MLP neurons of a small language model. Each row is named by its layer, matrix (up: input weights) and neuron, and shows model dimensions 128-191. Each number is 200 + 40 x the weight over its row's rms, rounded and kept within 0 to 999.
After each neuron's rows, "fires after" lists the tokens most often just before its 100 highest values on Wikipedia text that the model never trained on.

L11.up720,193,233,172,212,160,126,207,196,108,132,194,227,207,178,190,222,101,234,222,184,182,104,188,173,225,208,223,267,225,214,166,208,169,215,197,165,184,280,208,227,187,196,262,260,162,199,137,169,159,146,274,249,258,95,230,212,247,181,225,206,160,204,215,182
fires after: "\n", "==", " ab", " (", "uc"

L7.up507,179,190,243,145,191,188,180,194,248,143,181,280,263,147,216,252,246,225,205,191,178,212,210,151,175,232,209,217,220,239,172,190,217,129,277,146,180,215,199,128,114,244,180,143,220,187,255,215,213,227,234,240,137,197,170,170,234,124,200,166,232,242,194,178
fires after: " v", " ", " V", ",", "un"

L7.up55,141,178,185,215,174,204,187,174,224,239,164,165,272,175,231,221,202,197,177,188,250,270,166,152,206,195,226,247,162,289,212,182,202,300,169,170,297,204,177,197,156,201,188,253,144,144,209,191,188,136,142,197,234,147,212,202,256,216,189,230,124,272,226,138
fires after: " f", " b", "f", "b", " L", " F"

L7.up547,196,220,254,223,258,184,183,246,173,181,174,249,220,300,205,110,220,228,192,234,168,159,246,175,125,204,181,167,224,232,209,177,254,109,233,263,209,157,170,217,227,283,223,221,267,129,216,184,202,130,169,241,152,193,273,142,160,208,161,218,222,210,181,231
fires after: " r", " C", " l", "C", " L", " P"

L4.up748,178,216,204,188,146,157,238,200,189,169,168,232,285,182,234,250,208,157,169,205,161,197,265,174,205,246,233,158,166,241,232,194,185,222,197,189,217,187,196,218,214,198,219,208,206,208,213,168,170,190,202,260,255,127,195,256,189,151,253,166,184,213,152,159
fires after: "-", " (", "\\", " \"", "/", " ab"

L7.up451,178,138,198,253,224,182,195,208,277,199,186,141,162,252,203,173,134,247,261,192,243,226,206,200,150,199,125,187,152,277,256,225,163,229,223,215,232,210,169,177,159,233,281,231,194,159,227,267,257,260,227,188,148,115,195,253,144,213,223,196,256,285,191,245
fires after: "h", "th", " Th", " ch", "ak", " Ch"

L7.up282,203,183,167,180,180,140,120,278,233,156,198,196,204,290,204,213,234,151,194,170,228,189,183,236,231,208,232,212,261,135,146,168,226,219,196,215,197,284,210,244,148,242,212,216,256,201,131,172,195,295,207,272,194,148,318,235,165,143,129,302,209,222,169,179
fires after: " O", " o", " p", " c", "p", " M"

L9.up566,218,276,207,158,207,240,163,216,219,283,161,251,243,181,217,152,221,144,239,274,183,170,214,218,211,225,162,223,134,212,227,182,239,160,239,243,239,213,169,187,175,254,173,183,262,216,219,280,189,194,207,239,195,145,204,160,179,137,170,217,186,147,222,164
fires after: ",", "°", ":", "ong", " ", "$"

L7.up552,209,172,168,178,135,234,266,271,173,235,211,211,233,232,213,179,220,164,117,128,294,190,250,208,174,250,189,223,187,210,197,208,220,219,158,169,193,224,182,129,169,241,142,228,251,203,246,204,211,183,160,184,234,349,262,212,205,176,198,236,107,232,134,212
fires after: "f", "ur", "er", "ar", "b"

L4.up690,180,191,187,281,194,260,290,240,211,263,204,164,243,217,220,185,267,157,242,152,160,160,229,235,227,265,166,231,200,205,160,215,224,167,219,224,176,234,183,136,222,142,193,200,159,165,136,220,172,181,238,222,229,199,218,233,225,193,250,147,216,151,277,267
fires after: " S", " C", " A", " N", " ind"

L7.up488,246,175,123,218,151,208,182,188,239,206,199,116,219,242,213,241,168,237,148,184,217,190,180,172,142,173,187,191,182,228,180,205,213,265,251,200,214,228,208,100,134,206,126,191,163,195,261,142,220,235,128,213,217,162,167,185,258,223,216,204,139,253,166,177
fires after: " f", " St", "f", " F"

L4.up751,206,236,257,258,178,194,239,236,230,238,242,150,235,225,264,206,229,105,170,213,196,158,182,274,205,166,201,195,247,124,94,181,220,178,207,148,211,208,213,211,185,176,104,129,240,241,118,178,225,180,193,206,249,243,336,163,179,226,192,164,167,200,225,204
fires after: " to", " he", "y", " she", " sh"

L4.up264,209,180,160,166,208,199,204,227,199,226,139,160,164,229,240,170,195,229,226,187,152,209,174,171,90,173,170,218,197,171,184,174,216,152,272,219,252,179,244,209,124,254,170,170,167,232,245,262,182,248,248,235,156,186,213,153,261,204,269,218,203,162,245,231
fires after: "gr", " pr", " en", " Ad", " re", " R"

L7.up669,211,209,170,163,223,184,242,186,172,141,207,177,202,195,248,143,336,239,228,199,253,249,204,211,146,248,221,159,281,254,173,213,196,167,229,121,175,226,184,196,246,182,228,234,194,228,205,213,296,187,234,263,154,238,235,235,262,177,181,167,182,221,182,266
fires after: " b", " B", "B", "eat", "w", "orn"

L4.up456,112,92,219,183,173,267,167,173,213,228,237,223,257,192,158,197,230,238,198,276,251,235,240,195,206,253,232,197,229,160,234,181,208,209,199,271,179,216,220,214,248,256,241,211,224,213,132,166,192,183,210,172,193,216,273,161,238,215,223,181,181,246,151,143
fires after: "i", " Le", "or", "el", "l", "e"

L7.up122,182,212,203,249,195,217,244,232,182,220,186,160,134,182,181,193,183,200,266,191,247,285,89,181,135,225,230,158,232,149,218,237,216,158,230,199,189,187,241,235,233,160,217,144,210,120,113,233,231,197,138,181,209,200,229,225,239,184,166,257,149,189,202,228
fires after: " M", "at", "ach", " H", "m", " h"

L7.up407,322,227,221,191,168,220,208,127,185,229,258,185,181,206,193,182,272,215,213,246,197,187,173,98,219,277,188,192,185,242,229,309,207,240,176,166,167,260,210,150,205,235,231,212,232,152,156,220,138,181,191,186,207,158,184,250,230,218,241,186,169,247,166,253
fires after: " com", " tra", " min", "m", " m", "ur"

L6.up585,122,173,252,171,165,193,232,242,250,183,187,179,216,146,238,187,219,152,294,221,228,161,173,153,214,215,211,143,199,180,177,269,163,251,327,136,202,221,197,191,137,183,95,219,166,251,206,244,212,283,195,209,135,136,174,133,193,222,260,259,160,185,117,173
fires after: " to", " St", " in", " from", " pr"

L4.up222,175,243,204,201,165,181,211,160,248,165,152,147,193,221,213,238,157,181,190,247,183,195,160,205,154,192,194,212,224,220,297,309,209,199,216,154,199,245,182,230,244,177,262,278,290,183,163,188,234,172,229,210,200,193,170,198,247,223,249,242,97,208,262,213
fires after: " ed", " res", "le", "om", "um", " h"

L9.up605,169,174,121,216,210,191,231,204,157,213,237,224,209,171,188,229,210,112,274,173,259,172,190,299,192,116,207,147,181,167,186,244,141,204,214,299,171,248,174,205,193,257,179,201,77,255,189,255,219,269,116,165,230,162,159,259,168,176,208,150,138,194,131,171
fires after: "ad", "ar", "ak", "ud", "av", "ang"

L10.up744,196,165,229,211,161,197,182,123,145,267,150,238,233,183,195,222,249,204,280,245,250,180,231,217,197,196,240,153,195,178,240,241,180,212,214,204,172,161,150,210,197,250,285,158,295,198,239,209,195,191,141,263,247,238,271,178,249,211,174,192,277,285,162,135
fires after: " l", "l", " L", " 4", " Le"

L4.up275,199,221,220,230,223,198,262,225,171,213,210,183,227,135,115,248,261,147,239,155,248,153,231,278,154,146,215,227,237,143,171,147,145,148,200,193,157,217,107,235,192,236,213,208,145,241,156,180,194,191,232,179,158,198,209,201,260,240,254,171,198,111,234,191
fires after: " in", ",", " of", " South"

L6.up179,237,212,255,221,162,184,240,176,158,226,150,158,197,227,213,115,256,184,218,202,243,174,127,252,205,229,225,206,203,185,260,203,196,239,190,157,195,231,240,225,178,200,223,222,179,263,193,277,194,235,237,171,153,279,239,239,284,220,259,172,198,215,131,133
fires after: "i", " le", "ou", " Al", " Le", " L"

L4.up443,226,176,220,146,275,233,219,198,202,282,219,150,155,251,280,207,165,207,240,214,183,176,262,196,238,225,221,234,249,183,172,110,191,85,253,176,268,130,218,199,173,199,131,218,182,267,190,188,203,235,204,190,234,228,179,226,205,135,204,189,158,169,179,182
fires after: " an", " a", "on", " en"

L9.up347,188,206,146,145,201,205,172,250,235,218,175,295,225,230,227,199,161,209,264,219,147,219,153,109,170,160,204,165,258,263,169,152,172,154,222,174,262,228,205,203,204,173,182,198,223,243,213,213,197,197,232,147,270,185,252,279,192,200,279,183,193,207,184,169
fires after: "-", " G", ":", "le", "is", " ("

L6.up393,239,264,209,141,249,133,222,229,205,200,145,134,178,240,235,209,238,232,251,196,276,198,194,141,158,225,167,236,248,217,277,204,185,155,244,171,194,150,242,176,207,218,220,171,107,214,111,177,246,171,223,135,170,173,224,273,229,143,281,215,190,215,234,202
fires after: " d", " D", " B", "ed", " C", " b"

L9.up337,188,159,240,219,261,252,189,148,170,191,225,127,213,225,217,165,182,177,225,239,182,202,196,301,246,187,202,212,202,145,164,263,239,204,175,141,202,234,159,166,186,164,178,206,194,202,229,222,301,184,248,182,230,177,263,206,280,189,229,238,186,196,228,204
fires after: " sh", "a", "and", " to", " b"

L7.up658,177,208,195,207,220,160,207,257,201,218,253,206,205,263,243,280,251,153,226,246,278,181,155,95,218,237,178,168,196,170,171,147,196,222,161,264,180,202,263,227,165,201,183,197,206,210,103,224,214,160,189,227,220,142,188,185,212,157,156,172,169,173,190,218
fires after: " sh", " f", " l", "l", " t", " X"

L6.up477,227,225,177,192,141,155,217,213,181,230,202,100,276,237,206,176,161,144,189,237,239,133,281,210,187,235,221,137,160,205,107,146,207,155,187,278,218,212,143,202,226,204,201,173,208,187,161,218,199,208,190,168,217,166,178,189,193,194,186,198,182,202,259,282
fires after: "t", "y", "I", " t", " I", "oc"

L7.up50,244,168,198,185,201,148,184,256,223,152,249,214,250,175,221,159,196,173,233,202,278,223,194,169,170,188,268,197,223,193,91,192,192,179,218,211,176,211,186,202,181,220,233,129,151,274,135,119,220,212,214,176,203,176,213,161,254,164,233,175,179,185,201,281
fires after: "i", "te", " be", " are", "ir", "n"

L5.up128,159,178,222,154,242,159,216,224,170,138,165,220,280,161,249,256,148,99,211,182,180,140,196,142,204,251,194,222,160,235,204,140,223,168,189,148,203,243,148,158,203,236,159,190,195,215,268,153,172,139,207,269,163,235,245,155,218,202,228,212,162,233,207,204
fires after: " \"", " o", "-", " c", " most", " inc"

L4.up290,194,187,227,195,221,230,208,251,175,251,243,162,196,216,292,234,198,195,175,183,177,219,205,259,222,190,174,170,260,202,190,179,270,194,255,164,251,161,201,257,189,181,219,276,243,195,200,222,203,272,199,166,215,193,212,257,182,144,226,152,186,98,233,165
fires after: "f", " A", " H", " in", " a", " an"

L4.up377,146,127,131,173,137,192,158,260,159,144,162,193,177,191,219,198,186,278,107,221,198,245,126,183,183,232,176,158,206,232,200,182,212,214,165,189,231,220,229,157,196,142,178,196,213,168,213,242,243,184,236,256,231,170,269,226,166,200,257,207,165,164,257,191
fires after: " re", "-", " (", " st", " d"

L4.up604,219,232,225,227,204,212,255,202,106,163,255,116,241,206,230,170,221,221,195,204,185,183,283,153,285,115,179,190,218,160,208,189,140,111,266,213,128,249,209,212,211,184,225,196,172,240,145,156,168,186,207,180,201,261,170,231,228,152,182,192,241,212,176,163
fires after: " I", " N", "c", "wo"

L9.up139,103,226,142,193,178,194,218,249,207,163,181,264,193,209,194,183,208,215,179,197,231,201,202,298,151,215,158,193,219,245,244,159,267,184,218,222,230,206,202,151,189,334,130,209,188,181,248,255,241,197,246,181,242,189,189,246,125,204,182,155,194,231,212,257
fires after: "and", "h", "p", "ath", "ey", "th"

L6.up412,110,152,205,215,168,227,228,238,265,183,215,191,239,168,263,233,240,195,189,262,200,188,172,153,348,230,219,212,155,206,160,189,134,247,206,136,280,210,246,230,176,121,187,171,211,193,156,136,217,236,133,254,146,200,200,236,173,205,230,213,193,189,201,162
fires after: " s", " to", " |", " in", " an", " e"

L9.up520,240,163,129,224,192,177,129,160,231,207,194,262,260,252,160,135,230,192,260,182,198,233,170,107,279,209,131,134,175,159,201,228,199,208,189,207,129,241,245,244,190,210,206,221,228,237,187,228,261,230,196,176,250,129,176,264,179,196,167,207,165,170,189,163
fires after: "l", "m", "v", "ad", "k", "j"

L7.up269,198,135,209,197,244,235,160,189,128,181,225,196,220,199,234,177,188,149,232,186,231,206,192,236,214,236,189,248,208,187,191,177,228,171,207,222,249,190,173,190,137,172,113,260,146,183,110,211,219,222,178,130,168,201,262,214,215,214,220,135,158,196,183,229
fires after: "s", " h", " to", " res", " that", "es"

L4.up383,164,269,225,197,193,212,224,156,196,211,194,268,224,249,188,181,212,257,155,268,268,215,81,138,127,203,168,166,149,188,206,207,186,277,223,221,240,221,231,211,165,186,172,237,140,178,164,238,144,279,159,221,167,150,237,226,203,251,230,135,159,171,179,177
fires after: " r", " m", " in", "l", " l"

L7.up70,214,189,255,154,259,227,175,165,198,224,168,197,212,206,207,232,177,227,245,205,183,186,191,209,139,233,250,197,185,282,275,198,206,153,252,239,190,177,255,232,161,150,121,276,140,186,167,212,185,160,185,207,233,197,198,175,260,148,90,195,207,133,243,238
fires after: " d", " c", "c", " r", " D", "C"

L6.up130,232,155,218,170,254,249,223,222,131,268,247,231,259,228,123,195,261,156,140,191,298,105,187,130,209,190,176,177,136,250,146,224,212,216,228,155,150,209,213,186,197,246,196,157,186,133,182,268,155,234,175,209,267,167,216,214,242,225,212,221,162,263,202,170
fires after: "er", " Mar", "ar", "r", " Har", " M"

L5.up347,236,157,233,146,214,213,147,191,196,244,190,186,201,224,250,244,134,157,256,239,223,212,185,219,165,176,195,150,148,178,171,150,237,188,227,183,213,214,111,211,129,304,141,222,218,186,218,185,161,212,187,230,310,132,259,240,160,171,230,210,181,215,216,233
fires after: " w", " sp", " un", " cons", " st", " n"

L4.up14,116,219,182,175,200,249,254,188,174,168,119,195,214,178,168,189,211,203,176,170,213,184,242,139,213,213,167,235,251,171,176,155,311,110,243,239,214,249,232,172,108,162,226,279,251,182,169,217,154,170,173,203,114,194,201,252,160,198,250,194,145,261,209,273
fires after: " ", " (", " ex", "s"

L6.up177,201,144,159,262,273,182,143,237,149,231,193,167,224,174,188,142,240,196,153,220,155,267,195,211,202,225,194,236,180,202,192,257,99,141,229,210,262,215,196,270,258,166,163,186,182,189,242,263,158,261,226,273,151,215,171,213,145,181,192,243,206,184,187,164
fires after: " an", " a", "A", " the", "ut", " The"

L10.up69,168,250,186,190,224,96,182,303,118,207,147,212,192,223,163,141,195,132,211,173,241,187,190,101,193,189,232,126,202,201,177,160,169,196,149,221,272,189,186,210,260,207,183,224,182,160,168,219,193,175,224,187,154,130,236,210,168,144,219,171,270,217,178,211
fires after: " P", " S", "P", " p", "ov", " C"

L7.up67,229,155,201,252,223,127,215,239,110,164,72,232,264,236,181,146,250,161,179,208,172,194,151,174,238,213,250,206,231,225,233,216,207,134,181,227,183,270,299,183,168,198,189,130,237,239,178,245,261,262,238,187,187,204,201,180,264,218,146,268,165,188,162,222
fires after: " a", "us", "u", "i", "oc", "ri"

L9.up475,155,250,293,222,172,196,190,216,143,206,204,263,160,191,192,209,196,220,263,175,143,191,227,270,160,153,166,177,217,185,229,212,130,229,256,202,192,224,233,229,119,133,176,180,129,160,98,223,181,166,208,151,169,265,203,261,233,206,161,278,190,244,173,246
fires after: " M", "al", "id", "at", " 3", " O"

L6.up642,153,208,240,220,233,218,83,257,139,210,201,262,226,194,186,210,191,204,252,161,241,220,160,192,172,160,218,273,194,178,197,215,162,165,190,166,229,230,195,133,237,222,144,202,161,207,124,195,176,182,265,237,216,98,241,283,267,287,147,199,200,196,239,254
fires after: "A", " a", " A", " C", " ind", " H"

L6.up143,192,219,277,136,186,223,163,183,186,209,170,252,253,212,210,234,207,170,197,187,209,165,158,174,166,243,273,157,201,142,266,209,269,180,153,181,200,171,154,183,197,261,151,164,72,123,180,241,197,200,208,207,181,136,221,144,248,173,163,205,236,165,319,230
fires after: " R", " ann", " res", "ad", " d", " r"

L6.up431,210,171,157,216,233,175,234,221,180,229,197,172,183,255,195,191,124,188,218,223,158,223,132,175,177,216,166,289,220,231,179,189,244,250,215,211,232,269,208,216,232,216,171,123,213,186,240,237,230,215,192,192,174,195,175,264,238,182,250,232,218,143,149,169
fires after: " st", " St", "st", " j", " ar"

L10.up161,144,242,181,192,137,231,199,196,194,130,139,123,157,269,205,232,240,171,166,132,136,284,192,215,208,266,222,242,160,189,223,203,266,232,223,202,181,183,189,218,187,284,230,189,177,159,157,137,186,185,204,227,184,256,248,195,135,138,248,227,190,233,200,173
fires after: " w", " st", "F", " f", " St", "he"

L5.up73,204,210,253,231,292,175,130,236,176,201,170,180,257,163,195,197,294,205,213,217,255,190,193,211,288,291,199,291,191,259,183,238,231,170,239,152,198,183,191,187,216,274,152,265,136,196,190,216,202,256,184,167,156,234,141,215,143,232,213,179,255,181,235,228
fires after: " A", " U", "A", "U", " As", " In"

L4.up287,174,209,162,200,273,199,145,175,186,150,193,201,221,159,198,224,257,197,166,181,131,221,177,150,167,217,239,178,147,146,172,276,200,221,160,218,282,181,256,206,232,194,193,182,186,196,158,234,253,196,167,213,191,217,219,306,246,132,197,194,201,184,246,185
fires after: " B", " s", " H", " e", " K", " W"

L6.up523,171,219,211,207,189,224,185,225,202,228,151,217,223,172,210,175,209,207,223,190,201,172,108,202,239,206,213,185,229,137,225,225,187,211,175,208,177,166,189,182,191,215,235,202,136,215,151,163,213,214,180,188,222,217,221,255,202,164,231,133,229,182,200,139
fires after: " n", " le", " Le", " Te", " N", " te"

L5.up271,130,237,210,229,274,215,238,162,153,233,230,194,156,154,224,228,136,226,225,149,202,201,141,164,206,209,190,215,256,213,180,219,241,254,219,185,145,228,213,217,215,191,186,179,171,145,145,217,204,282,123,242,197,192,227,294,196,197,257,144,221,189,234,177
fires after: " A", "id", " a", "y", "em", " an"

L7.up48,211,160,176,162,132,191,179,181,163,230,167,168,225,200,154,226,112,260,195,245,180,174,187,187,192,280,193,146,256,231,197,261,195,165,203,210,154,213,160,199,178,195,143,193,306,227,188,211,220,215,147,194,250,174,264,152,213,269,194,265,232,190,190,180
fires after: " tr", " st", " L", " re", " l"

L4.up374,259,213,188,240,173,125,186,180,199,236,192,236,189,216,103,182,180,183,227,178,248,116,175,222,251,229,245,188,223,157,170,219,188,187,167,214,230,204,265,251,203,196,235,203,186,195,189,155,92,107,209,204,180,215,248,239,171,240,235,189,191,234,187,196
fires after: " Te", "x", " R", " Reg", " Un", " reg"

L6.up581,206,129,267,151,175,163,138,186,171,182,196,212,184,169,214,218,255,151,183,243,169,266,179,242,183,200,178,205,264,235,211,244,186,182,214,162,235,164,140,221,174,247,222,156,95,211,220,258,187,194,196,148,286,178,207,176,186,156,282,283,182,148,233,229
fires after: " loc", "in", "it", "ib", "ord", "and"

L4.up520,210,215,227,86,194,192,180,188,187,183,125,222,235,121,186,181,242,229,181,219,278,186,171,157,162,266,192,201,194,188,217,186,164,180,215,264,211,205,193,196,200,191,243,267,186,151,191,126,191,182,248,285,151,195,222,151,179,204,196,213,134,249,200,241
fires after: " cont", " (", " was", " be", "s"

L6.up429,280,226,124,231,196,180,227,287,221,218,221,125,198,262,206,301,234,191,180,152,247,179,136,192,119,200,144,289,183,250,154,196,225,229,195,204,129,256,208,194,165,249,215,183,215,196,264,199,178,199,177,216,237,207,120,187,210,221,258,228,219,178,201,293
fires after: " St", " st", "ar", " P", "f", "st"

L7.up767,243,154,196,205,320,147,165,122,198,182,181,202,186,102,205,164,225,223,200,185,241,202,189,112,178,287,229,165,219,230,171,220,215,182,202,168,185,178,213,208,278,234,150,204,252,192,268,222,195,237,200,146,263,184,237,240,252,206,243,161,192,304,212,168
fires after: "-", " m", " ar", " min", " Ar", "c"

L6.up175,272,147,154,166,193,184,131,154,217,195,221,207,260,142,232,188,193,198,186,145,246,140,189,203,263,122,188,166,162,234,206,231,188,188,230,244,152,242,233,188,147,180,246,208,248,203,253,192,213,194,172,114,276,186,229,192,193,192,204,215,178,180,225,158
fires after: " im", "m", " ", " al", "l", " am"

L7.up665,224,73,217,162,295,250,163,243,153,231,233,198,219,211,279,184,223,238,149,164,177,231,208,242,238,187,193,220,175,252,256,226,116,189,216,217,225,247,213,144,169,154,174,274,164,202,192,203,203,166,153,241,181,276,133,209,217,201,200,215,189,210,155,166
fires after: " the", " an", " l", " his", "gh"

L4.up370,237,92,204,172,256,181,221,184,168,240,181,205,213,149,186,179,239,186,190,159,276,152,198,166,127,245,209,175,198,133,217,220,188,169,123,185,198,203,273,215,198,145,245,147,232,139,204,203,190,267,156,170,191,166,173,212,192,223,156,168,149,178,175,229
fires after: " T", " C", " t", "t", " Reg", " km"

L5.up369,223,223,179,203,250,178,198,262,222,139,207,171,232,139,190,187,239,213,240,121,250,149,135,235,165,264,180,213,211,185,198,262,235,186,167,237,241,172,180,218,189,214,324,174,204,212,206,129,220,135,232,220,290,203,276,233,204,199,194,177,200,165,163,231
fires after: " P", "i", " p", " te", "on"

L5.up87,218,138,183,217,187,199,248,165,229,140,189,202,252,225,191,244,143,193,217,188,237,257,138,207,182,228,221,205,250,166,133,242,161,179,218,164,282,160,153,178,237,263,254,157,117,156,186,218,196,198,198,182,156,167,258,213,181,207,259,226,230,114,196,235
fires after: " are", " be", " is", "her", " found"

L9.up586,208,158,229,196,236,223,218,266,283,210,230,231,225,229,233,196,153,175,187,204,223,178,158,216,112,244,163,241,211,133,194,284,219,221,229,152,223,211,176,236,135,172,201,265,181,223,188,167,258,183,197,161,116,164,176,219,201,147,257,160,190,213,234,226
fires after: "s", " us", " des", "n", "l", " to"

L5.up474,281,179,231,175,259,190,158,219,146,141,174,237,158,186,213,190,172,183,239,175,227,216,168,270,146,256,197,181,194,218,103,198,218,255,257,145,241,190,167,186,198,226,131,224,219,209,187,222,231,203,187,232,242,222,245,183,298,219,220,207,216,236,177,204
fires after: " St", " t", " s", " n", " st", "es"

L6.up519,217,194,151,260,263,224,199,227,165,199,149,210,183,222,232,215,198,182,201,216,278,147,190,185,199,179,264,170,190,212,227,169,228,174,261,149,177,154,234,158,169,161,159,164,215,188,202,215,268,260,186,177,218,216,225,207,255,212,143,140,122,170,141,189
fires after: " t", " T", " W", " n", " C", "w"

L5.up286,175,206,268,188,133,202,216,92,148,225,215,183,149,222,289,188,274,208,258,187,171,258,266,220,214,206,182,193,234,197,229,180,170,125,234,191,237,205,163,111,191,205,176,232,210,211,235,228,179,126,192,219,199,222,203,267,243,123,211,180,158,239,205,172
fires after: " Bl", " Al", " al", " l", "el"

L5.up634,224,204,254,200,239,232,265,314,173,168,137,180,220,245,168,274,260,249,202,185,184,141,232,205,256,262,158,231,129,193,159,153,199,192,186,161,204,220,115,173,183,198,149,201,169,138,167,200,224,177,254,131,199,186,180,235,240,183,119,173,193,154,222,250
fires after: " U", " E", " I", " C", " A", "U"

L6.up486,239,125,190,185,256,172,288,260,165,246,157,199,198,171,278,144,182,114,261,183,264,172,201,201,180,174,178,151,161,165,204,169,110,161,194,158,292,191,188,211,201,273,261,262,200,201,157,167,90,237,217,176,247,236,268,232,203,192,173,214,179,160,223,188
fires after: " P", " A", " C", "p", " p", "ath"

L6.up612,277,213,263,139,226,196,166,225,172,158,174,175,194,210,218,237,240,288,184,244,207,260,217,175,218,226,144,218,202,177,257,237,227,280,166,142,174,97,167,283,147,229,133,204,214,170,207,222,187,188,161,245,152,197,157,213,185,177,229,117,191,158,258,252
fires after: "d", "ition", " cl", "erson", " (", " •"

L4.up644,182,156,220,214,248,140,236,253,163,199,204,275,177,192,282,209,205,199,191,236,242,190,180,229,186,169,100,224,154,221,198,186,163,122,115,152,209,244,182,208,168,228,217,185,245,178,175,219,225,144,226,232,190,109,212,252,248,184,177,142,98,206,199,188
fires after: " p", "id", " ", " t", " app"

L7.up679,164,220,174,260,179,300,182,222,175,182,152,233,195,164,189,166,263,219,278,164,216,137,212,106,177,155,266,202,252,146,202,207,156,122,193,228,191,193,118,242,207,212,93,220,212,127,223,205,218,171,239,152,158,203,200,221,261,178,158,229,182,145,200,160
fires after: " the", " of", " S", " in", " n", " at"

L11.up389,218,171,173,201,262,195,187,129,271,282,185,229,248,155,170,174,245,143,200,259,175,227,140,136,194,286,215,159,279,237,159,210,194,201,216,116,111,121,187,176,160,246,215,248,220,85,244,200,195,121,175,242,235,194,212,236,182,189,210,253,175,228,221,255
fires after: " m", "-", " comp", " ex", "m", "ult"

L11.up649,237,169,89,299,211,238,158,212,223,173,250,192,147,180,199,143,155,207,187,197,223,188,206,197,191,233,123,205,262,154,198,208,181,206,245,161,293,198,169,250,227,198,246,217,184,214,186,155,139,179,209,189,278,203,215,189,192,134,205,222,193,156,253,197
fires after: " M", " P", " p", " |", "C", " m"

L4.up617,218,230,213,227,193,207,126,189,153,170,187,246,222,210,181,188,230,139,157,227,167,177,140,198,183,178,151,194,207,148,170,242,164,222,218,180,266,216,261,247,166,251,164,262,179,233,127,178,211,242,237,248,205,200,199,270,165,136,252,194,172,265,193,219
fires after: "f", "x", " M", " p", "ct", " R"

L5.up508,221,214,182,209,215,238,164,185,189,128,163,170,158,195,225,234,244,209,242,231,155,182,171,200,200,219,205,201,203,202,152,204,290,195,240,262,178,213,225,138,199,146,193,234,151,180,190,271,197,174,220,160,153,122,219,117,225,198,178,146,201,151,306,282
fires after: " d", " D", " r", "id", "ra"

L11.up102,240,149,201,193,228,88,189,242,232,206,246,219,194,191,224,200,189,193,168,171,195,231,153,151,152,210,224,211,215,175,164,148,83,251,212,158,264,223,130,245,143,203,189,181,241,126,195,231,233,179,244,263,234,142,246,305,251,174,203,114,213,254,184,191
fires after: " m", " M", " per", " p", " t", " fl"